Weights of a small GPT-style language model, trained from scratch on English Wikipedia: vocabulary 6005, a variant of Adam for these matrices.
MLP neurons of a small language model. Each row is named by its layer, matrix (gate and up: input weights) and neuron, and shows model dimensions 48-175. Each number is 128 + 24 x the weight over its row's rms, rounded and kept within 0 to 255. Numbers have three digits each. A neuron's up and down rows have the sign that makes its largest values positive.
Before each neuron's rows, "fires in" lists the words (lower case) most often at its 100 highest values on Wikipedia text that the model never trained on. A number after a token or word is its count.

fires in: "an" 19, "in" 15, "center" 6, "co" 5, "coalition" 4, "coffee" 4
L2.gate502:136124089101146111123120107114143091157126070129148121119081115135123137136098134113112145081132132083145146141142139152110169138073157096118088147114174121150117095130161122134126131119147097123124115153123103131168098128121152144122105138163099132131087078117127096098159114137131166132134125129129096127146089178141171107158136128098123127140139176103148110144086168144133161145128
L2.up502:076050125112103140099139139086135106115174127108099137181113139091117129145105099093138110138129147120169136144099138144148150142090175089153155131107130156102078092105164100131186144104187129130101126148097135103139109139128121170192128184165141181167136150088115105154121124154096137132125151111133091102103135144141128141087138149081115127110156141128150142126091152100104129147155

fires in: "all" 51, "allen" 6, "independence" 5
L3.gate847:096122080147084131118130145118140104103113097128165129111098188165116104135115153097129158112134129128117119138145154159164128149130125144111150176180167145150152189148090120141163126174136108131087118158128097113115155116131158197144111152107136111101078134147126119080122107133151108137110123152160098129098109107097103137099116108119128120112144169157099135107148064103132128158135
L3.up847:121104148117128146124147087120112178159103142099163135108187158118127117141127142141123123108125122139133148078111161087134142113104177108084123121084111139108114150090139104130106104162115134146107134126164141113133104105125120125108100160136106086159084127134155142114139172119156127098109138138113135112141135143135135117112149103155168091076121126124136152122121136108128118125128

fires in: "original" 22, "new" 21, "old" 4, "young" 4
L6.gate942:152158151143119143154129145128117102144082133109180133137134109112145100140153136087091137125133114139109146131109152097132133092135132127146165143125159189111120154139117151118093135151141123157182122125144125111155105176165076160136113096096137150113115152151166156101123081123144088114104138158100128141120105119118170106147126095089100125135158142115143107166109133139139133115107
L6.up942:132120125093108124100096089125152114126120123121136077137132126098148093142129108129111136158114100129102155118168110154132158123108144113088166121151150093150168104175115135140167093118124120120096123105133145146142126149106092120138134117177110105163105113106134138118127110159132115102095115118116160126136116139117118096126119151148143110161127138117160131128156194108142157151136

fires in: "in" 74
L2.gate875:177142098116145137119099110096053133171126136160162119168098131138140111105124122115150166114093129126140129141139150112107148150098159116099119147138115098170112103103141132100152135165148109147141138125134146121152159130140126117079087138162173150088118111122183114107149145144148142153102122139137144126124140089117115140137098113111113153139127161094140114116093139111137152168156
L2.up875:145138095114160133157083086103139122118151146102137169141154129121149100114147131128167109164107104131164159137107102115124145124168130123107151078106104140127133146078112108130152163170130128115127175133130148133116128112112091165102124162134139138125111118106136119114125153177128145144126156125127145117147155107114133098096097162106109116146132127133087152129113126119152131151111

fires in: "and" 34, "an" 12, "way" 6, "himself" 5, "wrote" 4, "beeard" 4
L3.gate807:116098172094150119146132083115140172145138116140125115179150121143141112139170134094176118107139123163174126099144144130123127082140165115126138124136170143111128126098107135137127099174109114132141129152092081131132156129149132137159111133109126121161143136186092171135146122119169103104158173109133156187149102132168128109077096082096107109114164144136120129121135110163159104121161
L3.up807:082187091151125154124133134151118120124159098099135127145150123137095144111147169107172100162102111138182104128188148136122115096176116115107098148124130121119124116129167149125128091136120174121126122119151153113127145164141095127138114162147131139154128096099123105116108129110119087100136142146139160131157144110098132159146136138086061126192111094111123112121127174111090136162142

fires in: "family" 16, "some" 14, "southern" 13, "university" 12, "western" 7
L6.gate913:125121114172107112180161148112121062138139117153185148122102102180127143148119159107131106090123136086127135145145137129162140133134129106113092150157159147134153129148133111122147144086146147148104094096131127136173097114132143145130141167166153162136124108114126115102149120119127128158124108093109121132167149128117107122125145116106155123138168131121154169089108098137121135149166
L6.up913:111120100106158119155136116095151097113179131151170106135135176114134190109109091125079170111122113119097151139113142109133117077109114085099149133114120151098170170117155105107110170075129149126133167145148124156137100119154129134085149122150184099136122105125097119136085127147160143102177154114145119122127147140108114123110131125134149142169176124134117122098131122124115131174160

fires in: "in" 51, "during" 25, "went" 13
L3.gate1066:100109118144155099134128158152137139167120098150104124117117123122131141126116105156147137135131106105052098122126118155129177161116123101107159129149110085137150108133158164158122106166140096166113102126138102133152075113151151086123125140141101165095104137135155106107112107123159172106097102122121080136150094139084160128141141126122135103111150145111133095174115116157135106143124
L3.up1066:134093093132115121118105144132117134125125099115152158123162141132124143109132094126138100115109096131081138135086099118126162128128072121127144128123115136127157136107094127137137110143107140101125130135128181152124103123129127132129115124139147083128104127117123149127109119151157154134085115132136103151141137131148143100116144132092108123137158068146131093134108111134115125129102

fires in: "the" 19, "during" 17, "to" 15, "as" 10, "of" 9, "including" 4
L7.gate1051:135123159157054136111143137114150110133115077098125144094110128123122144125144122125103122086108128139139135112095140097148151177098133103107166149162145108084134091170109116063151121115138108135136147068082133173146087136092126100114102148154175134131147105077143104116130159146102138137152099152155109129103137122129131116111144123105123109142116155126135107118121110146135139107156
L7.up1051:132127122132139137165136141096137134134102104166148129166084153087115124133113127112129074099125152091148156144061148107132122169160139092100184143140154108090124115102128155111102118118108136114141100137151112123126159119112138078116078191151083119106079148164153147165142087112148174114115167135147132149106136148158129127107124118137097121120124156135130155147157076101131157147123

fires in: "can" 22, "to" 19, "not" 5, "will" 5
L11.gate567:124140143130138163135103134135110173116170154108172157122110121189133133123095171109168140109153154119143080137128129095145117148119120150124095087085142093106125108101129082143123134121124124106160128148145105119102137144115155131165167140143164127124135148136137127151128093139142075116121122134100144098114089175116126188102151126116111121154152151124142124091137097114122135179154
L11.up567:095159169113120159152085111103127116135143093113149147140084108111150127094137151159152131138161145109109108134132136119117099176118154142154113078112121098136133153157097093089097144129134161142143130137161135115152149112135090130189164143136149102091099113158093144165153119164143157144168154104094104139094064100093176164151136128171153151141129107090151133118178104119120112179103

fires in: "an" 39, "enemy" 8, "enabled" 4, "environment" 4
L3.gate248:122152128171159153159089108098115155140117150088129133160122151130156164108129158165176159135163141149136122135165119132139148117146150132108130133139148127131187127150111121161109090170145118097099123086135135098160123131125121147134132144119108122176142126129153156146117102120124122100150150110145123100128130162136122105136135128184137119132057094091141107147146098153094097144129
L3.up248:139151116101150150115082091120117161144135143144148110113169137106132130094111106127120103129115137098144133118083129108138083149142152160154165160116134097132139150129129087160157133178154150115156124103124130129105105141139122142124102162111089128154099100107142111167133128115150160109140157124119143124096098161104150139153114108153167107130116143144138135140093109084135155134116

fires in: "was" 53, "of" 22
L2.gate948:188154139127153097171107175132139113149114122143098071101096158148092110126150135124118125097064137177142072145129103143142124111077148124156117097149140183118137139114125137147134122073151108153064161108142102140120092138142160139142119158146186178142114097096123124121083135118102134109139166106134137148165141132117102126119151142111141137180154121111129156135134098115087149110165
L2.up948:171144147113152125153132140099107147120166117157099103134156144106149118128073125084103138114103116124156127116132099145121082147131076071116116130142125125160145152155131090130118111148117136116108129115148187134088119116144139106099135118107110142135119092111111097110105104154113134114118180098101127135132133119101096094149085128094089132151087089129131143195162121101122180089097

fires in: "her" 25, "his" 17, "of" 8, "suzuki" 8, "their" 5, "nanda" 4
L3.gate896:179094112117151168124136124121157145176132100124138178141132091125112132153173164154103156122112132139107124068141128107137144149151108122115152128146113104103139169156084105079168117102164138175114084109134138156179105098124129161113111114163155103144131104147120129135119130140139152120128136121159122150096101105087120149153114119119124151130133097096150130153154126123150093134091
L3.up896:117100086159127146156135144109090178069154137064126110104130142141124144157158132133131125114138153146134119098094160134157133130136128159089100139151121120103159109162127131134125130114128116085113123150135157120151143131141137099122095137113073088158097149105118119114149133093078136146141118103123142131146088120102113124134151106108149080090113130112071141163102106158147139125178

fires in: "this" 93
L3.gate156:178125122125152160124137141092149103113137113154153144139140105097142135175143154137116112104118143165142137145178109094124169145161105159064103144117126104111136123131118090183126097119132132131088114129155110168163129118099115101136121105093126144134099119147116104113148114135143103113071115146125132139103158128151088118082110119113159124131111170127125131135135126147185105129126
L3.up156:149149151096111114089168131109144181103151129152126139090113138086134159128139116141149103130120116170139136138143123136144149132134097107110109152165147135176111095143156147139141125131132077161113106133123134126125152110106137126141105146131169125141077169123125122098122146155096138135127141156136122100116164157082091113138144181102134102122147087132096185149129078139113130096095

fires in: "this" 84, "history" 6
L6.gate881:133166160151123156106095132124125159140125134146124130135167127093078122143146117109135127143096138143136099130138078123073135143179114111122132080155173090158096145096151121115143080070106106177096105119131099150168093113091119097145095138129105141068155101104127136137135124101133131161085142123122124144146128123117120097128133155121106112150151128150098124149084140156132165110149
L6.up881:132138096109160163123083155098137125114143139103090100089107133154150106121098149152094149098121098142129103125102171127097102125129179117125132131129139135123125144129167105122132154152151130167135099154173118116121170105140140097098124116085105111111169131114113147098101125123123160096133128225135112138065153130095092148123109144124103111160143082137082149120098122128119104174097

fires in: "in" 47, "library" 4
L3.gate917:110104128132092107121110149136116136172130152141142140155171126150173113128159116101138142147123148112127137095144098110106131150144074154105152123170126119170157134168081154145121101181147110177141121148117166110149124129128109112110100133093105135166121152122183144126156115121174170096093102135153139119085121139112153103136142138146123128160145111169103096153124149131133100146148
L3.up917:126153141091137163128118135145115086068129126137144147146132119129113119140131151103141139155145126140105138178125105114084166095076159126121137110119089111147113121097120122093112149159134134167138112155096121135148110124106083128121113112121156153100113091194124134137123078113141140154111134114124136129158144123151113124102071158142140069124109150147074173163141159109140082090122

fires in: "al" 12, "cell" 10, "level" 8, "made" 8, "started" 6, "good" 6
L2.gate744:113110138109132096155121095153077098119151158119114150141106081118076152112147095130156129115155144141137166128095125148094134079083137135113173170125121132129123133116123132153117131116093096147129115134124177108108093111110189155153086136165090114145124151119100121146139109158148119155148130120148137106159099104142104090114164114144104147094130127097119128134133139133145127120151
L2.up744:170113090108118154102124133147125148136155098139108126121125098114098123124152140139161152097142144133173107147099085137127133151134107097133134113101142130126129146128142100133148127163134204111099080075151141126075120117190154124150120112096139143169147090073130166107136103078103146132124117131122156139145112128115127155142157158148145159107149114110100145178115152147137144103105

fires in: "to" 61, "for" 19
L3.gate253:143149115122108118148130066105111125101091112113138097169143151113093138133116126123102104118104133138123136119129125120121146135153103135143187095098131134111130132114127146133128162112135150115146137114118114175099128105110154098151130128135148086110142137100096097140073173100170147138140104168167125140159155139166138105138088135182110154159167119148087109143108155154155110158151
L3.up253:109177131116106134124187103101082155158151107128129102131128151140136109108098150111133112124135130129153106082181167122132124136139084159151154117116098149116142088125133131104177127120115136152150099118132083121202115129155168147134166120110105107108188071081134080129153168091145125064127107149165131142153141126149133134135122132102099101138085105138162102130126107127169135126095

fires in: "can" 29, "would" 17, "to" 16, "will" 9, "cannot" 6
L8.gate717:130148181106103152166131146114123114116101164073129159124114098142157149128131130110153138100098153116115116118098112127147112163089122156142100113127132146168125131116130133148112140136107108144087153173105143089123154165147167101125144162129133104124102134121136154133159144157150117098104075125081156157149114124162142180146158114155138153183085143112119092123107112126164166122143
L8.up717:158126129089111105105118156105118136133120160074163125121091130157148150104133097123116133105091138100118172128146183110116150139177130099142162138149115098126137129133127106133116129133086137174117108112102154113130131085099102124115136150172133109141120090133132114137158138148132171116137118113118126128093116144145126140169146144161145109132105132108140119140127121116113117177112

fires in: "his" 60, "her" 30
L3.gate762:136107123101155141153132112140132112109111095149149167125128115162122140118147167111114149102147130122104167140088172121119151150116122136168160132128166108130122149157144151117090110141081140152130068124159088116133126104130132112100125136113103096149103084166094125115134128082139121124106117116121166112126150161116160127136130072107134116128094165158127098105104160139136116098140
L3.up762:113149123133135111151165109113143101081137116121135168121131124099129134127148142133147155141150129132138199136104160151103102162120106115143174075110103084141123118144145170144128138114107154172134096145089167089130099142128135181137154075141102099135160122171070113156111152113151120104147119113115130088109149075132111126146129115118100128109088104108133130140131124111148109108145

fires in: "of" 55, "the" 18, "in" 4
L8.gate1092:166097150120134135129160105099141119169095159132148109148104106145095123143122166104123122122148204119153086147112102090151145161144179141086135151126099100141117117150120113177161150142118132120116119114104128146103118116173134116163128170124106153147165119103127143134153121115132131151166120137152113110137153175150120194154158109133124123153147119078110112105145160134136155138169
L8.up1092:135137151160115086119142106090141079130151138142159130120109143144107154119136144106170161113113112099144152133120151158098161109164102090139108123122090079134160101137104152065134167131111158163093098108122128135086143141116152089109108135132129151127115150121135126157149143094110151070124158139128164106110136095159130115112149118086127102070141171126114097123079126153112115126091

fires in: "and" 34, "or" 15, "the" 5, "infrastructure" 4
L6.gate103:156120153136139133144123162137104143124104103130099108106146111131111118142139131132139138088107134128112081181148099121080145121120118105105145123180126145162144151131139153139104113121105122166135101125133113143149143185145148136124139130102118131117097132139139145114117127114131153128138120139149148154100148178167130187185082156148098135133145127151134103160130159146126143123099
L6.up103:123116135120143142127156109122142154113137098092148134124106138083122101102134146111113112105122179174152117184104168106143098134144139105171140106155108157138138130115140131104107093127102131138147150094143105140126149131168102161126152111133148121115128154152151161113095140138151105098138119110128126143097115134121142151108129134111124114134173133131143168162126140161143136111161

fires in: "southern" 17, "northern" 12, "western" 12, "tv" 8, "eastern" 5, "college" 4
L8.gate158:103126093125112135152113119141136067101121096140125105125128163163096145097130168134131167127144096126122154105099134160119143110152123132150179150139129159151112160105155119115135108105116122123120185096102134118119098098153123131113185133128121118165149123126129153104153093085118106150136101105119091113134119149141129114108131091154104137131135111139121079141103131112144121117125
L8.up158:160180152150095156143119137139134098090171135134128078143129153077126146143127148136119133137098117154095120122122116139126126121104078141112114130105149162091126119130120134139129128141143139156098129120108168120147122099129149149131153093161139095105120109100126085159122110127116165110125129098098155114144110067127111076103151117156155160123123155121132106133083148167082116141150

fires in: "an" 82
L6.gate257:112129105100117075136083098140136144103147133122178092164146155133142164140139177089122110128149130141071145114100106121126148149142118117110127135114146154121167167115135145101122156148145114167080121122141116144141095137158153124139139158113123143109117146124137144118130086149145139108133113101126134145115151117075137120114132130185109139106142110115111161146120096155129106186113
L6.up257:115110124124128163115106087153120108149136139106145163143086166121151114110169127084131080132104100115175152137116155073138146129132179165145151152139133158162117139109126157195099140142113073115110107145093138094147126150111105166085120156109092137115152126132170138133154112120139104133113152150125159096189126105153112135145090142129153145111134128104105102106095129140139147146141

fires in: "s" 88, "his" 10
L2.gate1135:151159142133116161133092175130139098100097080107130167149094087158116123130120143096101146132100150110144138154166140136086145135132101135142115146111144127113151098134093125096089097100131172108141117129129147127126145117123119097083094158134124140108146127158124142115104103112089147088120130099147122133099133156172092138123109080123135143128102177153119113147090113141076163136163
L2.up1135:136151159111127148169107109115160122099114126114133195113150110138166145125154149129163111126087106122182163122124097150113141111149106095139125110099122150136177149105109139123094114103137158124109113134109124086113142097116108141126110140106121098099139142112094126153114136115098115090091123103099158118092153138129108116091117124127145121138118147118133126170126159108111098129121

fires in: "new" 51, "old" 4, "aperture" 4
L6.gate897:112163139152146110138144142139158188139119141074105139151166135087137137135139169123154116084112091143115136113149070121150103147142116139069153113147147102171138162124132146085119109138154108119166102106127132154128120179121114141125152109085135121138134162138125159100121126115114133096098153084139155124162149103108126100132100111133118129114129128144143147140175147155119110123121
L6.up897:136106120109124133134129105116141114134094137099153144143169136178121113139127101173139126124126137137150162131153148084109161108128145135114157136099106138159140109135138095174152131116115102056138120109157165147106113138125088159150201124151114077141094115113139146137124131145132145100128124125146108136151146107123160099124086101097155106106173126114126134137128106118073091130112

fires in: "the" 49, "a" 43
L3.gate250:112103102095125138150167118138143161124104074128103099098128157072132114092142164119085136109148149186081138159130173125117122148131180132150139127102131074166135154131142128126157169135109118151128157126133118158162113167156139133170166129117144138113130124122098133128144118144157146120134142136180094092106136110109109149099153153083116118157116127156140146142124115161125173102162
L3.up250:129117108140123122150102132150119134135122143147143119115134127131118137077151167116112136134108114112122139129133163107124140160132145163133125126157120124095132110131087162149130098162113149127135133129106129139128079165097156087076117085142117121134133138165132136161141112123141135101099150103130121131162096088168149111141139166155123128095103106138150170124141125103134147102135

fires in: "of" 73, "for" 5, "in" 4
L7.gate436:145138122134111126099125128108156125128113094159089150167115146094147087137147121104113115111166163113111127158176118151126116159133118115159146190110137120085107131115115104106083129163161149121100156135117108146167135157113073068159059108087120121089156148142118127114126136105153136112096128097136118121107109175165143083124129146152131171127100146099117107181133123119176127095152
L7.up436:118117137134118143110143172099117154157133121170128129120151123090114153127132128138116141086129148138130134109119119109142149083118158146109109191094121115092088154161139156161140096145146079142125128138126161115129156117104114140132171139135117137129123153100211123145105119127142139094124142112168125184093102113120142151113096112083082111107091133145133105120097148126127088161149

fires in: "his" 40, "its" 11
L6.gate461:140134104131117144132155120156124107146161104108144127128170103107118161163121158102124132181131145128101099171149081161126209129144147143122146112146131105123126189145135102097137124111104121171093108146130108155104124165133156145148103147134094138146139129157108139154126148126106130099150131114101098090148145109103108156127152155121111135128127091078074121129144127156102140121100
L6.up461:128147095110093093125114115142088129124084109129130118156132092166134097161119159137128140149122123191116172138099081076120122116106132142145170120158154083134138116096121114158113137090098145136165140151135125120094136149123118152172134192115112142127135124128146089124165154110109111148137117081156119125109097153134168141138130112115116101155119103130126120110121119147169139163154

fires in: "it" 40, "went" 17, "million" 8, "us" 7, "go" 5
L2.gate566:103120109125134148076110116131112083111144133145178123130141122159151130095149111166105152094130112117090150111136168150152160137107091141158168152165126123128134165114101134160110105145160111131106149149125102122166088139120123118115149098093147169139143131118135113142138090120139129114141110113089125094162119149126144154118105138124114170117107147120180112133145181099095152147143
L2.up566:106141128141128126145077109115138139157179133094142138091140152083145124122104159131120078127104148128123118090180141140085132149147099136109114120121140179115095132135144156177106107147152144168099153101119096116124142171084140136125120106094140138115094137146121127122098097136167160107120092128121167115146127136119177120139125132086161098152147170105121155081117117163179148116123

fires in: "he" 88
L2.gate788:116159148110094105111127125140098116126136138114124132142099131180121141106159111114145123185113127133083141138122111140126110160178149132123168089156110142109139162170122111094091141133112081123126143151147120127140131166142132127091115110115135115151149122100134125130148136098165166121138110125164127128132111150117167132141119148124128134166100157137129129160133161153100145112118
L2.up788:102108111115112142097109143079095135139118143157117110151121082104135115099163180156148114133164131140118133149121111150126144118114127138102120106119127134125165153147097112110107149133193102142146146144137087072154144116155133099109185088098147136089189121122131136098134122150156171141117117089104137110108141157144118163137121140123132127171096133118097110101173126176130146167179

fires in: "of" 58
L3.gate81:156115136105128128118108159121141157177094117136089115140158074111150141083117127091143151092091149111141115113121117118135096129127147085124110083115134159129144080057127181142163120105145106154139116096101142157096193147144168098143128122152123139131134147094122127103117145112069184101170150104095158142130062105118145107169193098160133177124146115104120135102127118153125136178108
L3.up81:143114120136080150114105161127126130112106146158146132137092116117146129092091145171159195110122105145131173083103083161097103118128061113105109118148109115107105130140086158088147147128107097163112061161138110123102134124153152086142116136092117155131128159093131108107153090142112113103135133141123118115148176125128139131120116100175148126112160113111123112169156102102118173124127

fires in: "its" 50, "the" 14, "it" 13, "his" 6, "hotel" 5
L2.gate197:144118154128170134079112164145126079083153121156156128129165129121085105093069135154099106113147155128168110114141107128090154105120135138107157165130132131159125140078157121149129089100110125184116139140130144142156116122103097118109085145122084129130142148162139136138140112121104151129129122146104110157147110132154126113120111068120091117089180129137146102130118145100150087127171
L2.up197:121148117135121115138120088112144143144128095102143133162120140135132086117139106137114117118151105140121110150149174132112161104133097127126114118113132148148150113100157108139095195109089163091151121122174117120131138123090135131108079079160130099101122103148150096106135177134131100138132143090130128139122179132122115103126104140139132096130111134124135140119129127118132069102132

fires in: "the" 55, "your" 11, "s" 9, "a" 5, "my" 4, "his" 4
L11.gate1117:140098115097098097148161121110136118131099119101126141092098120122165118133129110159138151092140098112098121071142131127144136089137115083133173195103129141127117098147141099093107133162146119183099080110124143099156116105139137102139122142087142124174101150127170175148143137112165135175151115142118112105142063109129132131158153111156125132129114117122122132172091169157130153103154
L11.up1117:117122144137146096145139124115151106114096104101045115098112149113154139122142114085136109118159135100137093150119173112161111138131117146121143106141165116127131101085119137140081150107114175133160142094165132117131141154119161156123125126113159104080125126127143132121139159106114120077156100141127114123095141117074108112115070110124066130145136136125106141163144127152132178136112

fires in: "also" 17, "both" 13, "several" 8, "still" 8, "he" 7, "never" 7
L6.gate719:129119111137104117166128127144112118163098160099101153111061116162177157083156165099110111125131143139094090145132151086124153141163167131086147126137174128144105135143165107113133114131136152129114081128188088090094130101151157101135109099142118134163138107158126164138143132111160150155134152148161138077136122091136137134117124127143119140126128138124119103109165148164142163138146
L6.up719:122107114108129124116132125096132147074134088069138152123138126130183184131125151105163136143117119166152135099154150098151141138135110097062113152126125093099174106133125110153117150095114185142129162132135115099104144104138166179136120121150147105103153124150096156128150160182094146146132131113083153121102122132099147108139093134138071086131126110192150139140186086126060118147126

fires in: "this" 16, "these" 12, "such" 7, "new" 6, "other" 5, "following" 5
L11.gate838:136098155169151134104097128124134106146067106140145112105150103128156117145148130117135118148103107106161148113128111089088171090155134127162167125157166065152102138140101148134119135185126139105170137152086126149132083117131121103114107101150175120135164094162145140159144093132144074106134160065139137136099134133157099124071145156080090078127152120143121120102108101120155147111110
L11.up838:094128148121119162130101089113158106152157164123105149148074102183141083092117142147150127132149109138133109125102133140161156126130126100118149149125172099144118103131114129084138152115094155103115120124123157138133126128144154086136098107106067128149142087156122150152137130131104128110157098153123147146166129150140141143120130169122160133126169098147072125122103125121118092111135

fires in: "in" 20, "at" 19, "to" 7, "output" 5, "of" 4, "into" 4
L8.gate756:136111112104100127127150115111150151117100159101113086170096127096124112157102152141109128129140167165136102106175075169092127150141088097117140159107131141135118120133161134127139124124096076118109131070145142126076109147092116118150140121125108119111144149112131123105131138125127134156174140099155130135092116147142099111135112133182142144105125092148071149179153128122182106145133
L8.up756:129138130154133151123167097171138146152155128090123140120127178113133129133086108099130114131110175124134136109130112118140108076140111150141099127097109163118124165158113117131143108129087104117091133108106167136116106143128154155157156133164108120092142089132102067128130171123147109118132120159154115147103151135097120144145169125108135121082135122179124124092131123113124125177111

fires in: "a" 23, "as" 14, "chief" 9, "head" 8, "was" 4
L11.gate1087:132147147162095097134132166158159120107132167117148131121127144148098079134113149148126149146133124105140155100113117148141173146135162131085132120130111143086121124125155104105172103143113115158125155153105146120175068109088143122106140136101154089137121086136155094110129130149165148148119127102191120105137128129145101120163148163101150101131119130089120123115157142136130144090116
L11.up1087:153140126133122109155147121094109134108116167101158120133114142145145161139086104158126159145116133179150141089124124103129110103125175149070123126118154097115145127127147121118198147159122179131094104139135133154127109116118104163111148154171128165115137171136127145102117119092141112120129130102093151111157148068132087104122139128169132131083124142153123106093134132135144163152142

fires in: "the" 100
L3.gate31:151137153109146159155125129158103110104169121126115144062135149151106170111133139125114118112097138136105102170115143089097172169118091136134136160152122139094131185192103095133089160134150146139127117132110112096097127119102125092110053090135132099105139148156122139135108122137127144128102164126131133117134142205190139093173125120133135147125127109156106095121138153113094117132124
L3.up31:146138130119104092117118082139124146128118145155124124138149152125079128136132110065135147148155169163159154110186112079138142145141114148122150124130134125114135154143156139107162119083102119131135188171132131117135122117142125107110102141112110118131113122088129193138154123147109116130133113158124147100102142083085123127134106100106127120128134101136120120132102105180154134095126

fires in: "all" 63, "alloy" 4, "alliance" 4
L2.gate422:110102123153124094135146166132082143156109124139159092115105137160130117129102119115133135082167119142118141110167136121148088126137171109076141127130120123103117131137125118130137151171164084105156108111107121141121113130131120158146128148146136147152090188120144122137122113105131158115106123164108116108074123109174084154137122109090115149070124136169123164145130073097100124127173
L2.up422:139137168110141187157133093142119132101093102092120114152129122102110121149141127166107169147118115146134106113154140147161134125115111148109144127122107137139120130102142105130150120123092116132106073103127113097153147118157073125129112130141151131146116135155118145147115092137158114139122100155126146068136138159125127158097145103193090181158140106146155074121108145128158118114107

fires in: "the" 75, "000" 7
L6.gate586:130118132124114201111133119156133117140142076118159165151131121125083150138119132104125122141133160121106143100114095144118163142127158129111134154132141140126139154141159184084109148155095143145085174161147144137119073168134134096145090149124147157104152166157095142099147158167132155123161122122081131102156122116150139148137120103123114127112113131158168132132126127133140140134149
L6.up586:142148157111123121134138101158110177152112095126138156121128076120201105119134134122117113147128105098134139121108090101099135124158154158118124157118149149139123131097132098117136097126172123153105103130111122113141175131126169164097138124145123103052117100164153146147163128112135094141089147096121132106125109119094117143100145120116127092130142149118094118131123103131158150163134

fires in: "by" 40, "to" 16, "after" 5
L8.gate178:179156117158093119128112098110152117104123115162106124145129150132081075135084136122131140103137136158102114123113146176132150108150171092108118133131118166125111102165101157064116115137134118162169130134099134153102104141095111110096120127089130102152113097115188138096097141168139127102098165141135127107150128124148124111134130133124150134102112107155134132131121130142104093139109
L8.up178:144118118112133120128141177133113140137152130122147100131095119148114104118137144098130123127125155141165152113142143114137125145140106110123173123126195138119124099104132098147152136132093160107151151134093108137197139128116109142114114134143184145127093104113110105148121123192124118086171153104159129143138109131115129109098096152157108141086117114158107086118172105135145108080121

fires in: "which" 43, "who" 38, "what" 5
L6.gate499:112123150136113145133137137145164127172114115099075092121122110140130126153086129147173143134141138111144132074133163130137125121088113105150103084180133150134140097130086122118129125082144186112104091096106096115145119131162164109133110157115147102120090138107142125109132139120125107106133117094080111125110133134122134163145157049158104171166158115117106108097131110106140091124122
L6.up499:109121121143092091154116145132129093128160149108098129111120178136120155100128175129143147053100119148149123166100181130119141114093110123143120114126126125109107120143113144081154116130145132105146107132168071124164136169089119082156122182125076127163152164140120098115129139095127111090136141099132123127129131120123173126154114114150104142146157155126136138141126104120135108092152

fires in: "the" 20, "4" 12, "7" 8, "5" 5, "6" 5, "level" 4
L7.gate746:134111107099136097141148152120084152087140154142141134118140133116175121107149130120139140147140174123085124122117150126190132119114140143174149138142164132151104150131139127165085182120122104113156152141100105127085152130109111157119096061116124139169129120108117097141119110142171105149141102132120139132104090144132109085142096081082143135116110107112097137115133138107143101127118
L7.up746:122072163156126151081140115140107147113102177146129171118147175130084104189139101105179115137101157163146084128098125110126113150124126120111136158169149122111131107087129111151097130107075134133144136140115129128096171122108143119144101128152112105121125098139090114111136139161112114137158151140151124107102142092108157157139156131141139132100114155134114156123103051109147149111137

fires in: "an" 47, "big" 6
L3.gate1192:145168156142133105104085095129147146128133147125118154134096161132161148107135148165140173134158128155131117119193156119081161069118131128122171147137101148128119104139114151115148103169135128130131094137125122125143106124102174120128142182106130125181088149119161183103115093147157107132128139143119111142129091145138137104134148121138144174085130116111122129115093193145145154158120
L3.up1192:116127126111085072130144106151117079149134094095109101124095149108103135139113162121113121119098126137098115130157166105135112140151166123171170153129102107111111135129114118173136107167116103130107170134119116108064148135159099118133140133134104140152163070142161172176102105133141046148149133133167125110106127132101106116106096111105114141130123155107140132144099161169121141172132

fires in: "s" 34, "state" 13, "ms" 5, "a" 4, "k" 4, "f" 4
L8.gate1199:130139169111120159146164125121096114131151154138133110126095130129111150151158165133111124117106143133135141135117083146112157144121098124143116187139114094142124129138150120121144096150142136135101104138118161127128197123124127118126132089145114152139133127158130147141167137150126132147144150161172114129130097109132174095128085115101141112146087104133117109091112184137138154077131
L8.up1199:075136133136161124132055111165131145155128130138130084100167129150124114151146065161107076102125181118099132123129117121138144107112129148133162136143118134121120115108148152164125120162142148134100105115131128138118147130149083106086166108126167109120123094146156143125146175086113135115145107148120108134120140124112179166133144128105099094084158154129164122129143161137141190101129